Part of a small language model's weights: 21 layers, LayerNorm before each block.
MLP neurons of a small language model. Each row is named by its layer, matrix (up: input weights; down: output weights) and neuron, and shows model dimensions 0-191. Each number is 128 + 32 x the weight over its row's rms, rounded and kept within 0 to 255. Numbers have three digits each.
After each neuron's rows, "fires in" lists the words (lower case) most often at its 100 highest values on Wikipedia text that the model never trained on.

L12.up637:144158115108138096114160148128139171110170131132066139175144114128113171089126191096089111075078112167124161205146142147120064184103124137152112161170079146102131182125121113121211116074084102082132116115094113140149148109106118094104129141139133109062099072094082126131135093175198166163175176158102088113138122158124124095164171168158092140089122130107088114133183100154101107153140121065124080138093097117165181181155125097054124111156169110084116151152138140110177086168146087126146132112158166140120147100087125117104138141159137154118085169162093113177158072151123123042
L12.down637:152132146125155113120153105141104154075121139111136130134107133099197172140115109163142134200187141160180073143149142136081096114136190143065118136122094168178132105135143132104140173101174149120123125107142102115059120126156096114076161123146061134158174066110141101125160129159080142191095095089141099157159145142124129164091147133113139133143156118179177152115160065102119100118148147151129140092102113034096111108129139137122118153083063164122128108102120190079177121113118162109138122016087129091085109206168129212116105151137094099138138125097143120095133155153123102199
fires in: "of", "with", "from"

L5.up322:148102123077133155138161155155113138150137138109154175141142116090127134088109180127145130161116099137150092157143153178156114191197123119159067141159041170091117111145139113122173197114176082165189111113072111134089117156110141145126116119056116129138138113143080232111120118108154057125170126137093118171120131176083124102121143106114130098103097168092156124079116156049139112036143131171106167145093121120083089127172139111150096086134148083090135142170093134090069138092129137056159124167136176129148086184122119125106137156129149123150130187122125122144143114054128089126
L5.down322:161130063146123108123135127084127115130125193193143178189142109104128082112173110126156126104165130129142057132115125111146154121095091138145186104111184111161149139145139148143118096114121107151138124135165133165122161101165109092107070145138136069127097107096097129144063191141180121142123097148159126127184141069141114127096150120148112135121109052127110126122129082117201160193195072146091086176095121124149132126111181174121117168144061204102096099113092111039107177157083133151151142122083094160095166128135131073117148124140123139172147098096201147127144165098129185182
fires in: "at", "found", "based", "founded", "about", "founder"

L17.up403:141149174144095153106173139133108128163075148144155123142153155092142114108176145147085174125099127109128164092214170147136141179153097112122090105115129071123095080092133074133118125133218142152095123124198077150097128121116126080119125094076088140149153108183098174095180126052191127141123174084102135140113091176137046126148139118109098163073106136087130096106127150158117117167169147166146111122132130083077111141133046096089129124147140095099152076112096151153124125140119170153116101116139105054171164151109116146114153149095141193124165155059115116150135106124181127051
L17.down403:093113169126085173134178124096158141167143155147189165128115064169150016139088132143143121142086141118116121054131104051083130159095133135121093109128150162122111129132136153134140152091111129148060118116153121149136143141158114146142135129102076086168090092099104118154064071137136146137197204166152091169087133085165086109173148085181131130169122154121155148111099058159110074146110140097133148104109070162126116142166166193125112139126148198118102160160164157090105122134132090095157143124181127141105171154122103099107137150161114164179112177048124068140115123116127140112
fires in: "to", "his", "its", "their", "s", "by"

L8.up542:122126091186174162159103146116146126152176143173165145184130147101115108152128116100062107145122144073130141128147160075113138167156123051129140134114170136093106131114125146043126133110101075137129090113075058137147111171133099108116115133116120107160139109123085178137150069144233089124124086129171131150139148165130119176090124182072165139089107088092115126143093121128178097126134098066170124177144186145134136116102096190126106092059119142057155105095126106146135085140132208130111114115094111076125180161136082074143119163151098171114133174111144125138201113108091136108
L8.down542:176127134117108133160144130106202134129136175131138150083124130123131113178156127127099118090148111128217113117110149143171131167120153099156055053172128172126140158109062123097058189127172144109058120118104104114136151193179121162091172148104166109126134103136081155101202032152099136104119128113129108194081161140134117189207143118123111177130129103111129168090106084086135096135115125155130125116040166131134143127118097124137109091186154151106138134130103106096149137050160126150112124154130128142077110173102126119137150085110105112090118134151069179116127111194117087139
fires in: "s"

L12.up44:204089082109150110160182163084180139120180122092080156146104079115103145143100098069149155126165061173096193130107167059101118138208136119145170084130084101081111157112125123102148142144142129172115059156072115156094089108101131112076156116112102080164165097143160125137144170165083106178149153110051068156105194107145171179108136151096125174083147116143134118096121148150154129176119196099129091121097099138135149089175111157107102141123087119156162158143098091146144130134147122097134102108142099137127162186131119130117102191169083104145144159160144108080134159123144117166
L12.down44:164179088123113125107097151111161102123099155136139099113099070123113139216151083116094150126172177164052148117113126122118189124177059132152139109184109108092142113090104114164109141125121126149099109090126145148206133121093138112118171112097131124139121104120123112119089178129209100164174141144140174159137124146131085118111139129097078176133129050093104117093105083178140068149181123139115182105130079171075165094147124113082049144154098132130193142119158149179139187112164140106141151079093132165129161119096114087181151139199136107068143140133083116109111123155175080126
fires in: "but", "than", "some", "as"

L12.up766:098124089139176097119119114097105145112192116137090136193169113130090151104127161146108118172198123101074148083129141076100094153115102086096200172120110120134133129071136121082090127120129119105110123166126099119146102105137103167133093155130164055096109102183121199094140135153143115211135152077098128183182140171140120093105159153134127182117121143061134091154141141071139176134202171081086130092135174107107103088101131086113111122110167103146121119180169169149115137146090116096099096160105123115132089136026138106136152117135153133152092144088086078136153204100145150088
L12.down766:094167118151133175148081074134079151101176134078089164099119139116133123168061159183148050117162140170116081109195095128148101108154139108138164168152132094111180167149128103071114115103088125054121211171154081091142161141136125152165143114090137187126086132123217179057116134106072119111137149144131106151080141188118109127138118079166112088175155122102154105168105159094145114163178189122154110108115100102106182135110129138154122127125132119173132114151121130147092132163174112100080149126125102132109175080146093115109138119144124144130088160078134081138149111083188140063
fires in: "had", "however", "have", "red", "never", "ever"

L11.up468:166148044120125097178119160136139112165088127115107155182144088069143122165108138123127175157144145169131131148153126104173107130151081124128150122087086156090105118057139096167150132169131170118124165138144110154097092157072048114091082115093165089114083147108062202168145164165147147119096129074119104163154156181127134179100107158142114125067126167064159138094119148082100154124165171097147111115109086171133178119107154129099121114096123102175157116108093130076114085139136124064218141158168132147119127147091088154196129129177166172117133101094108106124172123105182170115
L11.down468:128114063093129141142146164136129037124145151129105077194124145154136144126159097132159164107126131180238135178104151134118137139141140089132057110064146108086146115164068120146110110117131134135162122136169102089110128092078124111118120115130154141121109108120106128198087120181152181123034187089133092255139107121120144140096127117152107171120122103049156158031106105130121186125140129068198135132103141129151099138145129135125129100085155128116152122188131125089144104156126144107110116164122111098140119169146104140207118160166164132127100155117143109129135139142114111124
fires in: "to", "from", "for"

L16.up382:145090167169156150129132122124203119134156148108115085116150172134151101167132138157068179097113135139115131160160172140067129159121244159175102133119157175108068171106092106143173166140159129127147107182118095152143104158152121148106085131105096119158148061129120100136154140115110169167217178117090140147131115121140034141139147202081097148133087097111074154124115106113180147115165161080112064101119095131117103084118101108142139076125130087148109165169087094085116076134118097131131154136123074085142171102153107146119114119198095192171125108092127133153135135122181142133
L16.down382:117111130116164086152152153087186073116128138171049120162159146165197062154135145111133107132146147170201153164089130195135135119075118090116099093104100093126136117134132150138076131100111125159141138144121188153152127089121208068156093111101182057094112103062121082123101059125079173190167123141118085207122108130119199089073121115137163173154130150115106114138113128108132114080123116141217122153117145140101111140104144132098133134148122108115110111142078103148105102106156091124111127168152166160207096147145170126122143130131148165092116127179153084137089127139157118178
fires in: "many", "some", "several", "two", "three", "four"

L8.up539:144133106176145126145131122108169148092086123124133121135107113116114079155114136130072191135138131135114131062178144114106107127111115089135160092094138119102141148104104127085082130169094105135087090183133092120137115114125088169082121089078139107157074138115060176146154158124190090151152063091154074175156158183136146176098142196142116110109133186122143131085093152098139165110124082135186080141115121135125225113103120044127122124147182073101145108130118159090084118183147158138122108171188120137109075179116116124124133177113185152140161105113106191098176147148135213129
L8.down539:148112100090113152087093157168182093186128171066135183182110096092085161157097150070114138124116181192207100122107102127053119167135108143124166134087104161141101154177103082165099122110114051169106163114074127106084111102125158084150139109132131159090136138132139132109198165135147110148149192085144148165113105173109121116120093071114156127121100137133154145150119178096129133118125126105183179092109104114196097076123152151167151138129190123146107113110122134115147050124101103091161223161103106106152094142129102156154164110122141108079155115120120132176069124134086106112
fires in: "on", "out", "down", "for"

L12.up66:123151102173148143121125104083157142088102106075089167111101078097147172163168122070124115051118103145121155153125107112175130129145150159135135075156119087102120162131119113127109110122122109107091098067130098168181186077140149106127134131108097184121081146174148130076132143154118077144130092106114104111166159150105106122080129066100141166152150154078140166107133160131173137178095107096159143147201112192161049137118105114083121141074173172176143210081083163125112144122130102129166118177125097114125146177106142155178091132153073100089043151137132090166116102127163078168
L12.down66:077139127113142098163139141124146180072148152100087147111118098216138106128157118062127094199124132135079115166147167145148147113138155135127108153088130154165137126091077077130139146156132143152145171155130165092096163086096139162158154149188074104066079086153208153103187145090168114118130148042098109064128096154062103122100096166184100103154115128134131119095138116136159084137168120132082127147132133151132183124109111101103180090133103176173100106131125131106139103107110189153108103093154136174094156149125138049099158059131111166076134135091129103146170108150138101192
fires in: "preceded", "succeeded", "circumstances", "specifically"

L13.up418:078091089151157168175140172111157121139168103158125147150126141117137206159186124122127124136132131182078181108124182129102113081150138096116147185124153103127085143090132113075113156104117129127089073168112121167145172109173140179128138130089149148130109200130091174127153133115126183178186147090103109084133103198100109136138139131168127171090126149131202141097116103097144076164091179086179121116121126065095087139127079128109152107123137128143182167114106137120052146094080092091090064146131142126074143179096107099155181071105089167123169169087125080126110161106122123097
L13.down418:139113169095104124054195102089150123130174137186071107125125146180157106145109121097155123115118139170076167117137119105183161147149165189127124070115121108179188127121117133161126092109181098071112093178205167128122089108145078106088099145135132117117161138157214118104119127104115138107096075119079145133177124080111093158110108156145134107129122129138090118184141120103121130092116107169075243182126084180127155147133151121144130137116103110074113158150111097147138150128113156089138119118121115141180070135125198153114134142121133097072101106070134132070142101217105130116
fires in: "succeeded", "preceded", "to", "referred", "build"

L8.up26:152144128189093158124106065167157162073127158095046186187148092167101131099131171076100151138149163185085203163142171144074057160100145081129093089075112146108170133109152126131160133097147104144158136110102097128092105169098115071131130089125099118174117069124129208139136151158124152187063160142091095154143156181143157094135203114147105156149107130128129134143115090109168119170128123114119097162073098147158102061149122083106061134133131121150147118147149130098088128084172107088151158113130112131141188144162114185097134140163105102116095115084124168166153134137135117121
L8.down26:136116135106127101162131103121156089100080136152151125080073102096169060159170128098149101113163108136183074175105127091179105125147161138091092186170086090129157161163123114094088189154150126109066157104106161164173136092173151099136138166120182178159143157121137056126166139113111070057126128185173110134119079066183092128158145102114130144159120103116140130119133109100090116136174165163158172069166149090132095138128131104169164128148094111160107073105132146146140106174136184175081112095085136150152119115131128117159051058091115178141175134114155088119136165130105155101
fires in: "one", "between", "two", "small", "three", "the"

L11.up682:119107163127164127122131124151126128142185088118103100166168130124079155136142137090099101158119179067113208144122119137100063085123189066140116100123130158105126140123161107097117159067148195149110107164096138175096113162162105151125137167125160097152118119152062125102159082160081106115131115096080163115152167153134145090059183171042046140095080137120134098119159104179200112118128175170113099151092134146110197097096111109072111112123121151139187104130128157117186106130133122121161090115180131131160099148078105106169078157112091115088090110135084154121166125099083094113
L11.down682:118171205142058136176125102129145191095159119130154104138136125092087098139127146116130126159145118167134123151103087091071117126130042112170116143145122106106125136087158102109150075122113136087134206115084146132114143105145097132136146164133135142115132163120146073197179185145155186160070075155088124140086098153119151079136169089084175088154154153120174083149160115125193116154172148105125130162158116178080151103124113074083169085197114128129059151076106050134105112106086100141138128108117129173086174110124198086134144095140125136109112126126104106162086144149173113164
fires in: "the", "of", "one", "it", "when", "in"

L14.up720:151084091113117097150158084115136146152159118158105152159145144104114203173084124117113138138120142169121171140152189109108122151105132144125159096156112151128141167122195101129139127065162107152109046123065080161134129078118130095113108112100082140142124098146088102112142149128127077118159143152106141151153070083121115104088202182126115096108122150079092095054101170110160085169160127131107149136098126173153155133108107109162135155124104135149122149116108126148094123148113176147124073116105054140189081150093183148145101166207084196156198132156124109198218091124147095105
L14.down720:103104146119084157133143098098098084104108159162169141077165104104104192114121103087098165078123142079152113149133133077146174101089113136131200080125081163063184110075081167127187163145154170157130070192145125170164155113147112152132125066161180087140141108140145041127112150140151115183096131107125094162126173106108135144180158103166116157115170090152137148158121112158143079084122150101121064224130149112140122048114176124149097085123152093105105113115085168120097149175167136108110147124112086158162100176110120120142178115128104135159109140107119112137159165129086093152
fires in: "and", "or", "as", "but"

L14.up348:131156186140119174064110137126167168120174127098169158089131085123166189071165155175123113083073140160125150164130178132115113084151176083163115131161157166112118103136150138139114092143152127073071143093104046132110129103121118143152098156061107121099111126152089105115118122166148129173142113123079096145089167091116107161100089126156085163153077103101128066121103182116136094093118134165110073163216161147104157148181122076086111094121136166103173064113142113110128161166150136084151110173101098119115098128152063116124109193124134089103082101163094063149170127135168140123
L14.down348:133185112127136119157113152132134159129165105174112222193141149109151101142137103108083145133146115104142080121132202190084133143136118123096137137180111168184103150097071088086147192168131101117107157137121091148091198182101133155126073131098116158117142097145139081135120139133124123112164115166143125172087117157127176090132081179123117169191086091094081121061064084152084141153158104033145141126117126128050136084165144150136095109155070170151139079135164104123106139087158128117116125116147084148108080096136086156192147158130154115168131160098153132112110131090159092104
fires in: "an", "angeles", "contract"

L8.up127:127129101110121116126126138096114133165182117174148116214114149110149179158111143098098149142089130192106182156138131114078126162134154106134131138117136166110129155080169145060119145104114066169113108106115163138099131112093099135091116114098081082215118139118110193153120081131148134140221107104137141152151131220144033125150120159132108117144137168119120130082099176071117104149122121091130150198108192131130186112148137068113103108159122098059175110193090133100089125081154216106144147117139068124155127126119086133120135162117128109107129137084106119149183129121154109084
L8.down127:152104148093088158109120165136146154188147182124105152104046183141116078100168124116066067102140095109112149138120211137099135181110127132121097084152111159099176129130092126099145182178111204080143093117117132163074129144129135168111135167138113168118101094102085158090178038098109109116176192125056149129119104114145097180147126156152129121088115116050209135150145086118146109134141139095123106078096216153121137142161106158079144111175152156163154129113143115115157118136136146099120142166135117141129177081070150133096141106142117096075151191115115101141132124125129138091
fires in: "s", "a", "includes", "contains", "b"

L17.up243:112110172167122104146130096174152142138082161146116116184118112122127090106202158135104136135064112158127135119117190109118067133157082112161138122098109113128141149078177100144130115163159117154117177149091067116150133135082114165121081128120138137163149159193111145105172085089150093178156168099098146148137072117139117163136141193191123123164056094076172114125103178127073122202193092139103136127131119143103028154143095108080100166138126093134104146124102139139106147139104128114105119117173130077163082205112086112113162096130146135153186155133073106184148092071179123128
L17.down243:133151079146150134120092107211076146126097153093150125078119119120121140137061085111109095124189151101085117138151150171141118124141084135166117101127080127086141137080127117129124159101123114138101033121137128160124214101167170156163136092148119115116133160107138148141099136067177157154151176115178167139098109155109108122138134139139111108035150119056161164132071147141150146163097098120141217133065184141119193122045168128143168133068187125132169131155120093123132165102133115155139127193128135106060146129135063138132154100152114103050146127121145139118131164104113123124
fires in: "to"

L9.up144:101028104226133103117092130131105179147135135145114179170154140158134162113139130132120144103113194171125133129073137083114141176161114126143155122145078138132129147137175165113158081094189114135156113130114085159191117139057053080157132154142132141088092122139151175125149126134117078193170102058110173097140158184176150144128126124094105084075139087098161102125084135076176075152137165109125184115127141109138128104122183124087149104136135085100125145164105144135101093162084124035137159173167110104146117115080156176122159127112096103079137115126139114095186142121146122129
L9.down144:122145078132142118134112145106093166169123137139178164106135148157157183128104157081118080126101168104167167120095100152055177119054166189145155109138153106081087112161124132122129146094104113079151055098084114133104132108145168101117132093158138188143087120059068104088078146058207123143091197164123120131107150086129160180144109122130133141140177104099134157107145167180206111056163172182107112165098119150124140138133117136073104134175195112141145128095095151111121135107134138093128104146116160110153165109113146097087093200098122162140175144118156078114109140140153101107
fires in: "also", "has", "he", "it", "is", "was"

L8.up133:085116055125098092110197195078141133155193115132168179181193151146134084126093117123083141140123140205122151124170111171088099113119174055155139103130167151126115109128134102105145079149147149087132179114056096134145137117071101123136094184078113179135087092136111126135166109126092130123114115129151057123115126167106104091103157107136153078150123103148165082062081125120095110157135154118184095137145150181116106120164068118113089167123097228150146138153151156128135124102146100091144103133144098106119194118098117227127139144125084111114110106082107125146173147134130129131
L8.down133:149147154117156162113147185086173137150104167104102182148114131057147083117079089130127180108162154167095148159126130158204170168117181141147121111143109151140132136120092114170098169145103107095070153135086143111109084117081113127094112138074164144151143120138089139079189157162124160132092116168143132170104125120124115194101079142155095128115153108220166082095124099120130114099116108077194122129117204094209113136134126113138107135110109223113152101148092155112094097073115133140105155095154060158065126106134151074164095111132105150090084140073123078134108116151124099110
fires in: "an", "mexico", "well", "mexican"

L12.up237:104135129096132140175198131085104153102084148170140039140143124107107146098144147165086134159094197150121091156134105091156162122132104070182094123141142159093058109100188142133123145148176180123159157105150058145095186162073139173112081183122150134178144147139101155117197107123083155079118086089141084153152151175117144136080121129112120131125154163109110117136099098131123136096174200087128154148102177182112127099163137090065129135146115043116144148134063145128105090144086121109139160128118148086152151173100110182155158091171087099108105080122124134109115128170161082128
L12.down237:132149143201138049116108115114131140131133108132147119095101117078133157141135151134067189079130124133081145175141177157158179189076111097134174123099162088147130100082124114159185079140180105134160125176171077154131174166154068128170135125100128168086137148097134126233144093187120107173153131135094108124157152086094090138117057169178121113101133132072159111125107167142106080146174051131098192128144130124110127179100118111183107106068119128070097161204126105119125144136107138131111115116100087133118154046089116136109114119124098160128104129147109137146102127128173138140
fires in: "not", "together", "charts", "must", "chart"

L16.up487:107147116172153154158143093099127103100136132163118090149143120132107119097179149116113136125156148102136158138123100144068097146192135142162121110126128132140141209090154122129164169135107101098133091120118039145092151151105113176147116105080152105189149140127050142144232102123179110200157102131121083144162163152146104043106168153168118149059117143086165123101172190170114101130137129081142088113098186082115152149135095116102079134092131145126156109090143198132074129108141147100168102113176124127098085180138120112090142116138091164126078148094074096073127098112199142116
L16.down487:152158160123167149136110126140098068140167126143111167105083145162149123113131183135136111133114138160130124148111168178121143096091080095121107138072172078089134098090199098110119110148109116149081115163155082132123121186143172136115170131137124159102136121131135055131154115129106153129101123124070120233157164147125166123083083085152170159129174065124143162108184133072126156144114117101165154198067116095118127130116128149125110164149150111180116182154179114115088140139069127131147085112106150186116182019127095187086210094094104136108133093098124105102103124088130113158
fires in: "on", "after", "their", "about", "one"

L13.up70:114139117149110171156147132129137156167205147129101126216159149113041133135121136061089151096121158157125154102133088104069047187122120085143141136134090119072137184114163064071186149097150083131144106093050102119094144175087142119146129087082139123171136091117114182111161151154082100118114137137106142132143138210200128146130135148109065160089079131116117144133133090129205097128131146121111094129122116160094197084152134136126092110097160174110127152114119110104102129114106125116159155124159105156119135150114112180097091093184083123103099115094145132137194162183151150117
L13.down70:054185167133119156144162190086096104099136126146128132148124123106118119157160167128122156100082101129176089092108076087106136148104126116198074112140077112092090162110072157123144164148125131182132137124129166141111108145101156132106133115157133144130118166040109071169155133092130155160152165092187124178145151121134121099198129110074154093155164123179156104167182074110148116133106129136141138110109160189116138073128096097147106126106154090131129121123140134097128130168134088115111102090071113063139182112098146096029167086127166135186162192163128108104099128185168096191
fires in: "all", "one", "two", "both", "other", "some"

L12.up380:103107156157151111108103144114197203157183155122125151109089153140118149069154141158092143115069109166128143190137172096113083127133137142161078073179129084149130145163110117130148109085136096107168120103098147160117167100050100114143114143122059169096066108189121115117143130163143125175146096111114135094153187182135107115090149159106154124116117091067160074123143158130173152115137130084182145183123086134137155142158078079118106145110110117208143163101141095130187147152127162075145088191163132185113165119075126149150160104075153113048106152097091108114104157150111116112
L12.down380:119126090133135115114101177161130099163103112073143123144132107138101148083132146133094079101193109178091188102086093148098129100227089135135124151114038189142187174111203137146119182155159160117159103120140156097142116133206128118083139120107158120147092114118145126100041116089142112092132058136173157102133140165127130145127112140157110083112161079122165078202106117150080130113070126139155146122114095066136099118148110151171164082078161106154093117160103112109103102142141145117163113120126139167158153133097139082139079100156114166146111125128190162124144146096119219155
fires in: "preceded", "succeeded", "population", "cited", "precipitation", "directed"

L5.up614:126116168137149117090137141129149121202151149146127133138101175171182141122105159129136152170093135132099171124130107103103098151162125103144131117144122120059134124143089152100172121110156111139100096173067093149184122074124123101145106139112093096148195175140175080119132154144129098143165132112062129154136141103177122158135171194091099150084096112094137118133107196109136063189155151045158089153124051117097133111162090074085153086078105079116132123205140133099103136106099187136148109116132098152142134120074082157115102176137157137101190146104043106179139154123120158064
L5.down614:132188161151177106108089130139084153165162114157070140130087115147106102081095167149126189122135153087121107161119156127106150128118158084132213162174177132082136153167149078123127093079132168085100113146113146123156140106157117113195108097155135074121156210086118112145147129122084102162127127152093089112165176149151116073181186098069110155101078150144115112130167160111169136135158163094109155109131100172121105070096105113134127077125098164086116180123127100163140070177107078188119105088115107133114181129074144129153133138189105150121194135107070084123151127164084163082
fires in: "some", "these", "omega", "climate", "of"

L11.up50:124122147131110203123112117079149153162237154118120176172142117061152180125114100110148103126085174139110116190121205127113155142140127079160154161164123100108086098162164163136127122110128112086088126095059082189078186111121121109122128140124129171146107150139091153125131153128128100150148099142114089134140177116150095105109148136143097119115141108119118114108053108105150073096138115160150125126137144150148157143200140092108117162102129152131126156135104100080157070110110122075176049162106103172117096101141222146162185142146103104126130111128076134178188153127138096031
L11.down50:112084079180154106072140148149173136139180205156128131111145155152196143133158093141139122110117131163156128197066096131025152133136109113139134124177155182128130168153095144094120106079146102109102118155130146132076098160138182101166119169104135104146130086124128138084095149103145086136124146151105106161144170120125112132141107107120124080130126111133074132123057070104137129112154192091095097150112166110105156138105108129132104099090139196139058200122149099127101114142109069158114089141160186077158152137148019133138163139186115156076101101188130130075127173137131137132
fires in: "an", "any"

L17.up734:138121157118101166061125182160107145182153131175073174168137133137151123132109120092154160119164129164116103103094195109129184140190130088127111126106094106145167048158149145080107064134178108101146151087116132160091136162060107171123135141144144115117141068135152142155116109134160118115138154086118079160115137143156144110080140116025119128132129043074129077141099177173181087131135145139055132159130141169102202153169145114108154134142158130103097064123064196101115091185153123074120102141164141145135189147170094146131131109094105098117120142144129131163156118116150122096
L17.down734:188146135155187091090133130096065177123132110126109130155107139099151160055184102161165127127121102079142121204163073103156121074103113157137163107118164134149085163110186087160131111129098102102115141087146159141112204071164181097157157106098047096164175104060164143063094167114132154140182113140101108156192156180151134149170128084118109121173113069110120152201128146140121143119108153116119155140107069109133124154138081129131133068128090116157140094137158107153127115098159105163106133100149167110109079128098172111074099100124102164116153189114124129103148160151142071130
fires in: "was", "is", "an"

L9.up273:163114147108125143111156153133130126183144120141172098152140119127153133083164118112129094153104141140120193129127118081119130146141128092122132107173124128111149124132150174152096119118106082048143128117138120134036109140138118173107120118111129106133126171162109180132151109147128170177176084110083117137153144172180075111174127137108141170192162088086180148042089148053124111147156060132095115133110186143055158102125125142074107090076085129095141148155069152127167190086062164053150120189144144105095131141091048162131136140149086121161113130131046129113123154118156161109
L9.down273:209139236137127151123176110114125111095083132116079123134126167140121093121163124100119102036124135132117158129084107107159164112132141149107093133145114113185101087129147143080133098152116071157084093151102087134125147098161143159098142100142101135144191133120085134057103082118139097200139153198067105107076137175130100088177126131115101096127173115126157172153120149138156153068089121142147112178120110080119148103137146104134121074118097135157109162111166131178165120111160114149100158114152165177159140085128174104096173158055182111119146098109217156156085145111084150104
fires in: "is", "was", "from", "a", "an", "second"

L12.up161:128149163147169202154150048100159170106187133136055127178181104137110121136136166106108066137130124108118132163141119146119095122121130131184129148117171125108129165101071123079128188081144162101116089185131136120122095109100144090156109150074123097139087136096152144121097092133147143141172099127092118154142057108192086093111147150135077126157065121122147141131132140094190078135162129080169093075120140180165168091114126070056147125095167077131156164169158174121108147097205167113159085115171135123097132113149087145103096123128156164182100143122132062153102151139142168085
L12.down161:161082112136126126169106104065129135144085119089191176068133102128122128153088119142103155157084114203068148145126178109064108143142117187150136134189119140102168119128151175136184090138149131114121164131081150104081168162124070142113137086107141148126151126165162154154142126081136099079097075134083168140124131146067158106108106106086146108114157144187116097093191097122121161099150109125151153206114165131151133110096150130094124113193115134141091134130059114108127108102096140151191105090182116152049050160140159128123112193099112165114146084073126152138111191154134140167
fires in: "of", "beginning"

L12.up29:135132198152147170114116163085171186127117143122097103153097094093095170158206167159042166120113113187084145159143179146079119129111093099144135105147186136066093120115128132123149124111142084136140138133124107159090155125085101079108114133131169149125078144075193169094098170114111148154130096112136131115112170120121106148142129102132177157095096141102247084124119132111211109131124107057116126066131134103168084085124145171087155115136154127164150112164125079126125103145142106052160119199111166106163107143115158127195135107084152084101108150137117127134116099130140074139
L12.down29:113082141085143128191147095086043148094116150113145150144094141104086143074111128122089108160133140183114156094144127106103172128099164135188140149139102140118177142148113151105140164125102168119138112106125072150118141091102095111121141096188186132166174191193127134053184172085167099108100098065102128170103146107139132146107151100147113086086133128112088153120148126114110157111164111145185151140148185111146168139124122106011131140151121111091140113147100153150095106172133138145127134179181110129090129162136146106133117168161054103196105174083096147158137118127026156118
fires in: "succeeded", "preceded", "according", "decided", "by"

L8.up254:155069112109171131163094195134151142099201137168119171155110156130149115133105148138012100153083141172113138161170131137096119145156128106123184194119102118096091132149177094049154148137184050113110130182085139127122101134052129094139115099099106077092058102134064135143144159150144119109086113081129115137133110160133101099149140150059124100101097125134099138084088121135120069125192159137122137162118104090098187097137104119117084095109112070079180108131139127128135153117085140190139163094090128136191132135107135151117136164099167155084145132115127168129174095128155129162
L8.down254:104084150074023090092144113147153130171140120098169108123150169104133112108177098119208148073199115112168105161144117134188096144132114088089109100132204074163125143115123184131093094176135138140112141163126138124112167135147110111155128159125139148144179153095147109098172105072096091163128122150101123139173145081080175162111123110180134138134090129089128147147127127102140124130136149143165109075071117116137057125181132126169161075112112197190083173133124101081132124132143112076092109138082158096102155123163129114117092095162150026138080156157113138188124136085134127129
fires in: "s", "2nd"

L9.up575:110083101110135133157122129146146139153149093107085178207116167113141134159102162141109144133131151170121171116134160125178071105155143117169114066068084091089089120095117199142167147134137128143093097096111076147107085082068106153113126140052115075157127097118086176165158133110176074204140146150100110128158132211117125118145165144162105140111127140087173157112119105134137173141126109141172077124123163166137154105142102092074103153125132089144146131146136173068116105127125076041136195139127108162120155120062112194148148169122154138171151115069054140157131140118080138112
L9.down575:128125107144101139187091155177133017084118138157148112182095102118086149151122111136189144120138146092255165158123149141110147070129082118111142140165172099071188152158140140155167185131137101128122121083144157144111130148098065134096127111108104105122136126116133062156164108161105192153051191108144125195116090148155157108154165149144077178134109086062134131081172102140100166129082165094124109126068137130102114089091153116131130131150140106152129148128153091092123145116105090098168099096126153142063094150105115128187180155092115167149144121115119157114138132128118106126
fires in: "with", "for", "after"

L11.up631:154143081122169167161101149136161180128175124130122172178123136199095114135118137139097116163133164181111183108179150106137101184150120111140172138121132117127123113136104117067173108110204094146131094130101105110152095135114108117077133099105146112176146094119112125079160165128052134091106177163095068127140150158176134117131158145107134107110141146087081095086040139084189136151151131123085104178158132101110164058120110116075114128131073099067144150157143150110106109078155102105149101101115052143122187138121116191164154156119141197090106131111067112166210150147139159132
L11.down631:095108177098115100110104111080130084099077115117117147110181106125139129175114107103170082098139145108212128130140161142104097122146101097116092130115092163086119119111190145157151162137181086085139155116110122128177153109168177136131117138139148155121066154179144076138113158092205136122154185132180090210069165091121098154128115147090107059145099103131143156156146114101139037151152131107101141089092080114170092153165117134161148122163132140114097112126119120111091147135137156160109154077173208135142170164102124082167160067153167126093141168167149098086050081109137112140
fires in: "the", "mexico", "this", "mexican", "institute", "and"